{"intermediate_size": 2560, "norm_eps": 1e-05, "tie_word_embeddings": false, "init_std_o": 0.0246, "init_std_up": 0.0284, "schedule": "wsd", "decay_shape": "linear", "batch_tokens": 65536}
MLP neurons of a small language model. Each row is named by its layer, matrix (up: input weights) and neuron, and shows model dimensions 480-607. Each number is 50 + 15 x the weight over its row's rms, rounded and kept within 0 to 99.
Before each neuron's rows, "fires on" lists the tokens most often at its 100 highest values on Wikipedia text that the model never trained on.

fires on: " G", "ag", " War", "ar", "s"
L4.up285:70 57 53 27 70 71 56 37 56 50 57 42 37 42 63 63 56 40 41 58 57 49 46 51 62 60 54 72 59 40 58 37 38 28 50 52 76 55 64 38 40 68 43 40 62 52 25 37 54 49 63 48 64 20 29 29 63 32 40 57 51 20 39 46 66 40 43 67 68 57 55 59 56 57 63 59 22 51 51 28 10 38 37 44 65 51 71 45 66 59 49 49 31 39 60 78 54 65 56 55 36 55 51 68 66 69 22 64 31 71 35 63 39 27 50 70 16 42 68 44 62 25 54 63 66 45 55 53

fires on: " |\n", "e", "ber"
L4.up1560:40 58 51 64 54 48 66 34 66 48 59 54 44 54 31 65 26 48 58 53 40 52 64 61 09 72 59 41 79 43 25 75 51 17 32 65 64 50 36 75 52 28 75 68 33 41 43 57 44 47 73 43 25 51 59 23 58 71 67 38 39 61 53 44 74 49 46 42 40 16 52 78 58 81 29 44 39 38 44 41 47 38 74 43 49 75 55 48 77 55 68 53 67 54 43 34 59 47 51 42 55 56 54 40 67 21 64 36 66 41 59 26 75 73 73 38 70 16 50 49 61 62 49 31 47 30 26 35

fires on: "f", "S", "/s", "U", " AD", ","
L4.up538:15 47 45 35 61 59 37 40 32 55 31 73 69 51 75 31 68 33 40 53 60 59 33 73 28 51 53 45 60 42 54 33 33 43 23 70 40 42 83 41 45 40 83 33 63 63 39 53 52 47 39 24 43 65 38 57 56 40 57 80 47 48 65 37 50 35 80 84 40 52 06 38 60 65 21 33 27 40 62 56 40 51 50 64 52 49 50 66 50 83 33 72 47 56 78 52 47 58 36 55 44 59 34 35 36 39 36 50 43 56 55 41 56 48 82 68 37 47 48 50 52 35 42 46 46 72 50 54

fires on: " Ar", " ar", " Central", " North", "Ar", " East"
L4.up1025:53 51 52 35 47 44 36 46 04 66 69 75 70 67 47 67 37 43 31 33 24 39 18 35 63 61 42 57 46 51 47 23 47 37 23 65 67 07 69 52 64 68 39 64 43 51 48 30 38 83 47 33 41 47 72 81 29 40 56 72 33 37 59 34 52 21 47 51 74 46 55 71 28 88 57 47 65 40 62 48 21 53 39 48 20 61 45 44 36 56 40 52 82 48 43 45 45 37 58 55 64 40 66 51 30 44 67 70 11 45 81 47 34 73 41 14 71 45 62 33 45 35 40 39 72 58 44 64

fires on: "res", "ies", "ons", "ors", "ters", ".S"
L4.up686:39 56 38 60 17 62 60 53 43 63 52 79 67 46 59 54 56 19 21 68 40 42 28 36 50 51 62 66 63 50 62 34 66 45 16 49 48 40 78 40 59 36 35 82 57 51 41 62 39 63 64 46 47 45 71 47 48 54 34 47 64 30 50 52 47 42 40 65 52 59 58 36 38 67 50 58 54 67 43 34 55 66 62 49 26 55 46 60 51 69 50 42 15 36 36 33 34 42 54 55 18 57 51 67 62 50 47 31 52 46 51 45 58 40 60 45 45 49 41 70 49 58 36 75 63 52 43 16

fires on: "\n", " :", ":", ")\n", " |\n"
L4.up1689:66 50 49 42 79 32 40 65 46 23 56 46 39 74 82 28 38 46 33 60 46 53 57 39 59 31 65 51 54 52 80 57 60 51 41 50 52 28 58 44 65 71 66 44 61 47 47 53 03 79 31 39 43 72 92 35 43 60 55 58 26 49 52 45 47 35 65 33 63 37 47 62 39 48 48 65 41 45 32 35 34 36 51 16 23 23 46 52 36 43 20 71 60 46 47 54 43 49 59 62 45 36 31 48 42 52 56 46 30 33 50 69 39 34 63 39 46 46 12 48 24 40 48 32 43 68 38 33

fires on: " as", " \"", " +", ").", " With"
L4.up1224:30 39 50 45 57 67 57 28 57 65 47 64 20 47 42 36 07 52 41 59 68 36 50 40 43 34 40 60 32 57 78 55 61 56 76 48 58 23 53 30 70 71 53 75 35 69 43 28 42 51 45 47 60 39 70 41 22 29 19 59 72 70 18 50 38 33 49 23 39 57 21 74 25 43 55 40 63 41 78 63 48 56 47 17 56 53 53 73 54 69 65 47 39 40 44 63 82 32 41 40 24 48 69 78 80 56 33 37 35 49 37 58 41 32 48 42 75 26 46 61 39 34 64 47 47 47 46 42

fires on: "b", "t", " about", " "
L4.up1348:62 60 60 53 28 71 51 42 60 50 42 32 48 48 55 64 15 32 30 41 65 44 39 72 49 28 41 50 30 37 49 48 38 42 62 39 46 57 55 43 63 36 86 61 38 86 49 37 73 87 41 75 73 47 53 51 15 53 66 57 47 22 54 58 62 41 49 74 66 84 42 65 45 49 42 55 38 43 44 60 27 44 78 50 23 61 52 54 75 63 43 99 25 57 50 49 72 53 35 45 62 44 34 48 61 62 44 67 43 45 50 41 83 45 58 19 68 44 73 43 11 40 50 52 63 26 34 47

fires on: "l", "ol", "22", "cl", "26"
L4.up1554:47 27 62 12 35 46 63 52 66 18 35 53 46 64 46 30 55 61 29 43 53 51 51 63 22 26 44 57 48 45 37 61 28 37 50 59 46 36 40 50 41 32 50 50 27 68 61 64 20 36 35 69 54 75 65 27 45 34 47 45 70 32 53 45 46 44 65 63 41 36 21 71 65 60 58 81 30 44 54 88 34 54 56 67 22 67 67 30 33 61 17 82 42 39 41 44 48 69 47 46 66 47 61 54 72 53 54 59 53 45 78 57 38 43 54 64 51 64 50 91 39 59 31 45 57 50 22 48

fires on: " has", ":", " used", " |", " also", "\n\n"
L4.up1408:46 61 44 22 54 47 52 35 67 21 40 52 32 72 43 23 25 38 51 54 89 54 33 59 53 69 30 94 73 58 50 71 57 59 58 56 62 48 57 42 51 71 48 80 43 55 26 41 38 46 42 50 28 46 75 55 30 55 32 65 61 51 49 23 61 47 69 49 60 37 37 36 53 35 41 66 39 57 45 55 37 70 57 35 42 35 51 48 51 30 20 51 44 45 59 54 72 55 64 84 45 51 45 24 56 39 56 55 18 49 46 51 57 45 17 38 45 70 46 73 32 62 32 22 68 35 39 38

fires on: "ent", " ex", " Ex", "ous", "ell"
L4.up2050:71 49 40 33 45 42 46 44 66 39 65 79 46 42 78 82 56 50 67 34 37 38 37 47 59 63 62 78 57 71 37 44 44 38 42 72 65 79 52 52 35 34 66 40 47 27 38 43 67 43 56 43 69 64 65 51 40 53 47 48 56 28 29 29 73 17 51 64 54 59 33 52 41 74 65 63 34 55 35 60 32 37 26 49 59 51 72 47 77 65 62 68 38 22 53 67 72 30 37 77 46 41 48 68 44 50 46 37 43 28 45 16 26 67 47 27 27 52 32 33 59 30 41 44 78 43 38 46

fires on: ".", "9", " sp", " expl", "Pl", " Pl"
L4.up1762:65 58 32 49 93 44 46 63 49 32 45 49 19 49 62 44 63 47 55 46 48 36 41 18 38 36 48 43 30 67 67 59 48 64 38 59 36 44 41 38 41 51 52 52 37 51 45 66 45 40 80 45 67 25 61 46 63 34 24 30 64 74 50 36 50 37 30 28 48 52 57 61 51 18 56 38 36 40 47 52 16 52 51 35 63 42 53 32 45 44 43 43 43 41 52 39 82 63 43 41 43 50 38 67 67 32 57 41 27 08 65 46 25 28 54 52 47 21 44 69 94 74 48 47 58 54 34 32

fires on: "m", "if", "en", " Name", "ear", "ary"
L4.up2539:75 69 54 60 61 45 71 46 37 48 40 32 68 57 20 59 44 73 47 44 50 57 54 34 35 41 30 36 54 51 73 30 60 50 32 57 55 25 51 73 25 54 28 52 51 66 42 18 73 26 47 60 42 67 38 50 56 29 37 25 62 55 40 58 54 36 48 61 78 30 42 76 29 53 51 44 56 50 50 44 56 24 68 52 55 29 60 33 44 65 52 46 57 31 57 55 68 70 63 47 29 44 48 42 33 73 42 46 73 28 48 39 56 63 67 63 70 54 60 31 73 49 56 44 24 45 44 31

fires on: "20", "ag", "om", " and", "st", "im"
L4.up841:57 52 63 37 62 56 60 53 50 39 51 48 40 73 54 57 49 25 22 62 86 60 43 55 36 32 49 34 50 34 38 44 44 17 52 62 44 61 58 41 51 36 55 72 61 53 39 23 43 65 13 55 73 65 60 59 57 48 48 59 45 63 61 10 40 08 64 63 90 55 48 38 57 79 34 86 30 33 36 43 43 57 55 48 39 48 34 43 53 57 67 55 41 40 35 18 65 65 48 43 50 56 55 48 57 67 32 41 43 44 42 59 24 59 48 21 54 36 59 61 42 68 55 68 85 43 28 54

fires on: " |\n", "E", "ary"
L4.up2391:40 45 49 73 72 49 50 68 55 40 73 35 50 51 61 66 24 51 55 41 59 45 48 12 25 61 36 45 56 39 63 76 37 40 34 54 65 43 54 54 41 47 53 76 38 56 72 61 35 22 70 61 58 29 40 39 56 51 66 49 57 64 32 55 92 59 57 55 24 31 62 29 75 40 53 63 48 52 73 65 69 51 38 53 25 39 28 27 47 97 55 46 58 66 20 33 11 45 46 43 78 65 64 46 40 57 42 29 42 53 51 28 36 63 49 59 65 57 54 44 50 58 63 51 65 49 67 49

fires on: "1", " Award", " |", "|", " Awards", " life"
L4.up570:54 65 54 49 50 55 66 43 37 29 45 51 57 51 63 33 52 50 26 40 89 26 49 48 52 29 49 51 61 47 45 38 39 46 80 38 66 41 80 37 29 36 30 50 54 48 82 54 48 66 45 30 50 20 87 47 60 36 42 40 39 75 35 40 51 74 48 37 41 35 40 47 38 61 40 60 40 50 42 29 51 36 23 60 45 40 46 28 57 55 32 53 39 56 40 53 97 52 35 66 35 37 76 37 45 50 42 61 37 27 47 55 53 48 37 58 53 61 57 44 42 31 75 67 34 38 45 64

fires on: " G", " P", "ant", " A"
L4.up159:46 37 55 25 24 67 61 59 73 66 73 52 48 76 72 63 60 60 37 66 19 51 55 77 44 31 31 84 77 23 53 43 40 61 46 46 48 19 80 52 55 52 49 49 56 38 40 17 48 43 70 59 66 44 36 34 48 28 51 42 56 29 28 45 65 60 55 63 53 59 53 57 39 50 63 59 54 79 40 71 64 66 75 18 33 41 64 44 75 57 52 74 40 39 65 62 58 54 72 73 27 56 50 62 61 44 61 41 58 44 59 57 28 41 53 49 40 48 35 57 83 28 49 56 55 41 44 25

fires on: " and", ",", " of"
L4.up1241:34 58 42 62 71 50 61 61 67 65 67 42 50 31 66 50 52 46 60 45 64 76 48 36 42 33 62 51 43 46 76 61 57 63 43 47 47 49 64 50 45 71 52 49 57 46 69 44 45 22 67 58 47 39 65 52 58 31 63 74 67 40 49 00 54 19 78 62 48 40 73 61 52 79 36 70 60 42 17 35 51 57 33 57 48 25 54 26 32 52 58 52 68 42 42 40 82 25 56 80 32 62 39 24 59 93 67 24 49 40 54 57 62 48 42 38 25 51 58 29 18 36 65 44 45 50 33 44

fires on: "%", "$"
L4.up1934:12 55 43 30 62 60 68 36 73 52 29 48 37 76 53 40 35 28 31 40 60 60 25 65 70 29 55 19 70 38 66 48 45 53 40 81 42 51 37 65 57 68 54 30 40 50 63 39 11 30 43 60 47 54 61 61 36 59 22 57 57 37 43 56 51 47 80 63 29 19 54 29 54 78 38 79 57 31 46 55 45 55 59 58 42 34 58 30 57 53 56 50 76 50 57 43 51 32 86 51 54 45 42 37 47 70 56 41 34 66 60 29 27 79 55 61 55 28 39 47 16 43 37 22 80 56 38 59

fires on: " p", " and", " sp", " with"
L4.up655:52 70 30 63 35 60 73 39 82 48 86 74 67 47 73 25 37 55 30 72 37 66 40 44 36 42 41 34 63 38 67 53 44 48 35 31 68 29 59 32 18 87 39 40 51 40 39 19 37 23 47 66 45 50 54 21 43 43 53 33 65 75 56 55 43 57 34 42 47 69 59 67 35 38 72 47 49 49 39 71 35 62 28 44 23 25 58 61 54 64 59 76 37 52 53 47 72 58 54 72 45 51 57 54 41 78 66 32 31 60 58 50 58 43 64 55 63 36 44 42 55 53 51 36 55 18 51 45

fires on: "stant", "ant", "amb", "ot", "ard", "i"
L4.up341:72 51 33 21 38 45 36 51 26 57 65 58 57 52 67 32 50 52 70 43 47 46 53 67 53 28 43 57 71 58 16 95 20 48 52 78 45 50 64 56 68 70 41 48 37 41 40 56 32 58 31 59 84 48 63 61 33 58 59 41 61 20 57 54 74 60 55 28 34 32 57 68 47 63 79 53 79 64 80 62 48 70 30 37 24 71 64 42 54 56 62 60 33 53 37 27 44 42 43 24 45 43 18 32 54 53 61 47 54 34 41 34 18 83 34 58 47 68 35 38 50 31 34 49 62 42 26 73

fires on: ",", "ul", "u"
L4.up1534:48 57 54 32 55 41 71 43 43 00 43 82 51 47 55 61 52 79 67 23 37 32 25 21 39 48 48 62 33 49 58 19 66 33 43 57 50 23 44 57 50 38 65 57 51 55 40 52 47 57 51 34 63 49 48 61 38 66 58 41 63 81 48 47 50 75 72 45 50 72 39 41 35 51 33 29 54 59 43 44 63 28 57 54 63 43 52 50 53 57 44 54 36 45 74 49 49 61 39 54 43 27 63 63 46 51 54 54 58 42 36 40 50 78 41 64 23 35 44 37 27 20 61 52 78 35 43 60

fires on: "che", "he", " Che", " le", " che", "ele"
L4.up2338:66 61 43 39 33 55 60 60 75 44 39 52 38 61 37 63 27 55 69 53 35 47 42 13 79 64 63 69 50 45 52 75 34 50 68 37 50 40 34 65 23 65 40 42 59 30 40 42 17 57 64 45 58 72 52 69 24 54 56 64 70 49 46 43 41 32 33 47 76 37 30 60 52 48 64 63 70 54 37 77 43 69 66 68 55 71 57 19 31 49 55 59 36 40 42 38 64 63 50 56 63 27 61 47 66 48 96 71 49 30 58 19 53 59 50 60 51 32 28 44 51 60 48 60 73 36 55 55

fires on: "um", ".", ":", "imb", " up", "atch"
L4.up1511:50 54 55 50 74 58 46 43 58 45 41 59 72 43 60 74 34 23 43 03 38 50 64 86 56 84 38 49 30 64 35 60 48 60 47 58 47 60 50 28 37 40 42 60 44 62 34 36 65 46 39 63 56 09 63 56 55 53 52 54 43 72 44 46 46 64 40 29 82 49 54 60 50 27 41 50 32 45 69 35 30 71 82 52 44 69 62 34 83 27 43 60 51 58 52 41 36 35 58 43 62 42 61 40 63 89 31 42 41 45 40 60 51 60 40 34 71 66 36 57 41 57 47 60 44 39 54 34

fires on: " m", "ate", " is", " T", " M"
L4.up948:43 64 55 42 39 54 37 31 29 44 58 47 27 52 27 53 31 62 40 35 49 42 26 26 23 74 50 40 64 60 41 68 23 33 78 55 41 60 38 46 41 54 31 55 46 72 27 34 45 74 22 29 51 63 91 52 42 40 39 43 44 53 72 64 40 56 62 42 73 39 33 73 26 54 63 74 45 53 79 72 48 65 46 49 33 52 55 60 53 68 44 51 66 30 62 64 66 55 41 64 76 58 59 33 62 47 59 44 58 40 59 43 31 62 52 59 58 53 50 43 35 51 27 37 41 45 43 49

fires on: " on", " at", " present", " to"
L4.up402:57 52 42 44 62 34 65 66 42 46 68 49 28 51 47 28 49 31 29 55 36 15 47 40 68 73 72 30 78 30 50 67 31 47 55 39 66 57 79 42 73 36 53 59 46 31 55 24 64 70 48 47 59 48 66 60 58 50 67 31 29 73 29 46 73 49 61 37 70 68 43 34 26 48 66 58 25 42 60 37 42 46 39 39 46 79 62 27 49 57 29 82 49 28 53 64 49 62 11 38 65 61 57 43 41 34 44 75 36 55 55 44 50 57 52 63 34 74 11 47 47 34 26 64 38 53 39 46

fires on: " |", " Total", "|", ":"
L4.up1400:56 59 34 42 38 46 48 41 54 56 63 52 45 45 45 51 37 32 40 50 36 47 48 46 42 62 66 52 47 35 21 32 37 77 42 38 56 22 55 53 94 45 41 43 41 46 52 38 32 65 71 68 68 43 80 36 27 62 54 56 32 44 54 47 59 62 27 51 64 21 51 43 32 53 51 59 47 57 45 82 58 66 44 40 49 18 64 28 69 40 46 60 51 22 64 53 58 62 56 62 47 24 59 35 57 66 27 41 70 46 42 66 44 86 68 55 26 59 50 32 50 59 60 37 57 35 47 43

fires on: "m", "b", "r", "y", "n"
L4.up1936:58 65 68 32 56 74 51 34 20 55 36 63 68 39 47 58 63 55 16 48 68 35 37 21 33 61 65 66 57 27 60 36 67 60 51 52 50 62 70 04 33 29 48 50 47 50 58 46 49 36 53 44 64 51 48 71 55 29 40 53 58 51 29 38 68 25 53 48 43 73 60 48 26 69 57 39 54 44 41 73 21 36 41 46 54 60 55 67 70 38 40 48 60 27 57 65 70 62 31 47 18 53 57 42 62 52 39 52 45 60 46 67 40 46 61 44 37 26 44 45 60 43 56 57 52 51 58 21

fires on: "as", " near", "-s", "ak"
L4.up1736:67 63 64 44 65 62 65 62 37 31 58 55 57 51 60 54 74 19 47 41 50 26 27 53 56 70 64 63 43 20 53 28 30 52 27 50 68 38 71 49 42 63 54 34 34 48 50 47 22 58 65 63 44 41 57 56 82 71 35 95 35 57 49 18 48 69 78 62 49 28 19 26 39 61 64 80 45 51 37 65 35 71 54 40 06 62 40 42 46 36 44 52 31 48 59 29 42 55 47 60 40 94 31 51 62 54 76 40 37 60 31 56 24 37 51 59 24 25 40 34 53 49 58 53 66 42 58 63

fires on: "ical", "al", "ological", "etic"
L4.up470:71 58 49 48 52 55 42 47 66 51 41 86 29 33 36 60 44 50 54 22 43 78 33 68 41 26 64 54 35 40 43 62 30 60 54 60 23 23 41 68 75 53 46 51 34 46 49 43 13 41 61 45 60 38 50 44 33 40 58 31 56 61 65 21 73 45 59 65 33 59 40 38 58 49 72 35 47 49 43 82 32 53 52 63 47 58 41 36 62 24 72 42 45 45 44 63 35 82 45 54 40 69 54 61 49 45 76 42 70 37 56 66 61 40 41 47 46 72 57 42 63 69 56 46 88 46 28 34

fires on: "ch", " St", " t", "t", " sal", " used"
L4.up768:44 30 50 65 65 33 61 34 50 64 62 59 65 46 58 55 44 43 50 18 38 63 57 46 23 65 34 74 55 55 56 54 23 85 60 58 45 37 73 58 61 43 36 45 58 40 34 52 63 67 59 33 54 45 65 35 57 43 44 37 19 62 62 35 57 25 45 53 47 58 24 61 45 55 62 42 44 57 57 62 50 29 43 43 38 40 48 71 42 63 59 30 32 54 44 71 77 43 39 51 50 48 71 33 38 59 55 23 53 41 34 48 18 38 61 80 44 39 33 35 27 43 50 57 60 66 60 65

fires on: "in", " Lin", "en", " Win"
L4.up1296:46 45 26 37 50 38 30 34 44 45 60 51 48 38 20 75 51 52 54 66 47 27 23 67 70 15 54 63 73 35 40 63 62 56 72 70 18 29 58 62 76 47 33 38 60 38 25 54 39 74 66 26 63 60 58 29 27 38 45 56 46 39 34 35 89 50 56 54 45 44 56 20 53 99 55 49 55 68 62 41 31 59 75 71 53 52 48 42 66 41 50 63 62 40 31 53 63 80 61 31 54 35 45 50 43 72 59 57 64 15 43 47 41 49 67 54 45 59 48 56 46 38 30 53 94 57 39 57

fires on: "ris", " bo", "p", "inc"
L4.up489:56 58 45 62 56 83 32 78 48 58 28 49 41 47 43 43 48 63 35 50 56 64 46 59 51 35 44 44 44 29 68 57 72 48 53 68 56 44 45 57 21 26 31 36 39 53 47 43 50 48 17 79 91 77 44 34 37 56 58 71 40 46 51 36 44 36 53 41 54 42 52 58 26 57 46 64 64 26 36 62 37 61 52 44 44 04 53 63 61 27 39 51 48 57 70 28 47 57 56 40 49 38 56 37 47 41 82 22 56 50 64 54 37 47 76 25 54 64 70 60 22 39 48 64 75 37 39 53

fires on: " I", " it", " set", " group", "T", "its"
L4.up1134:38 36 61 46 69 59 69 69 38 43 49 45 42 60 43 68 45 42 57 26 43 54 38 45 64 37 55 47 45 67 60 49 47 67 38 67 55 41 49 51 31 37 38 57 65 81 30 24 33 58 32 46 44 41 67 74 24 43 22 72 61 31 83 60 42 43 55 84 59 46 38 26 60 46 66 41 24 33 50 40 30 52 55 55 24 43 53 44 57 30 80 51 41 55 43 46 54 68 49 61 78 42 43 49 54 52 33 49 33 55 50 43 44 31 27 35 53 46 94 63 31 32 47 66 82 61 23 47

fires on: "j", " J", "n", " announced", "J", "l"
L4.up1021:32 44 57 52 65 46 48 52 46 60 28 36 43 62 48 70 77 65 24 49 68 58 34 50 33 39 60 37 42 17 40 53 33 71 36 53 40 57 38 46 40 27 65 42 56 69 62 31 33 79 52 38 32 64 70 47 54 53 32 46 47 66 43 28 58 31 63 54 44 49 52 59 44 45 41 47 49 78 52 40 37 57 16 22 46 69 37 49 85 27 82 49 42 47 42 34 44 64 40 14 40 45 45 29 72 65 40 48 58 36 81 49 42 37 61 46 54 37 27 23 54 26 52 65 34 51 33 44

fires on: "ian", "'s", "ate", "’s"
L4.up1849:51 43 63 59 50 48 57 63 51 44 63 43 54 46 71 51 46 56 30 37 51 50 57 17 32 45 45 80 43 64 52 70 21 41 67 68 19 49 42 34 27 65 41 29 74 41 68 62 56 71 47 45 24 45 68 68 28 46 45 59 53 42 47 47 65 46 39 42 35 41 22 90 68 62 38 57 22 84 56 60 42 65 44 56 51 56 47 78 41 53 53 81 49 57 39 43 45 27 27 55 58 39 51 57 48 30 47 25 61 76 57 34 34 57 33 65 40 22 17 70 41 66 27 51 54 39 65 28

fires on: "en", "um", "ch", " gen", " conc", "1"
L4.up702:44 54 60 19 60 68 54 40 61 22 54 46 47 54 61 59 51 34 54 27 68 67 41 59 53 51 39 34 46 56 38 40 33 86 50 92 82 38 47 37 66 57 46 63 40 68 38 30 41 64 40 48 80 45 51 61 64 81 46 57 35 46 58 38 58 42 44 63 45 44 34 44 42 58 41 32 42 50 29 36 58 36 52 47 47 61 52 50 47 44 37 57 61 60 42 54 67 57 48 44 37 58 54 46 56 75 70 31 29 27 41 45 33 59 53 66 50 69 69 24 39 66 51 66 54 58 71 55

fires on: "ate", "ary", " middle", " primary", "ar", " degree"
L4.up136:74 42 61 27 67 47 40 46 33 44 76 68 58 66 38 30 64 54 55 38 59 13 62 26 53 31 47 29 59 41 43 62 49 39 62 75 33 43 52 48 50 46 38 58 42 56 42 28 47 55 63 51 39 58 43 45 57 36 30 83 66 51 41 39 63 56 42 36 40 29 39 74 78 28 27 59 36 55 56 51 30 49 44 57 45 59 58 28 60 48 54 41 71 44 35 45 49 56 49 46 48 74 60 46 59 58 80 40 58 41 52 62 43 66 56 58 33 27 63 62 57 54 69 48 89 45 42 53

fires on: "ak", "97", "a", "an", "ol", "94"
L4.up1063:58 54 50 30 54 58 60 40 33 26 55 38 48 44 68 50 56 47 74 36 55 49 47 48 40 36 25 34 62 63 46 43 52 41 63 72 38 64 20 21 52 23 41 56 71 56 63 43 34 46 50 40 68 72 40 49 45 56 41 85 67 53 45 48 55 41 54 63 19 68 48 45 60 88 55 49 28 57 52 67 49 26 63 51 63 71 82 43 79 49 62 40 56 40 52 30 85 49 76 52 65 40 51 49 44 81 63 46 52 38 35 38 26 41 62 52 17 51 57 55 63 11 56 63 67 31 23 88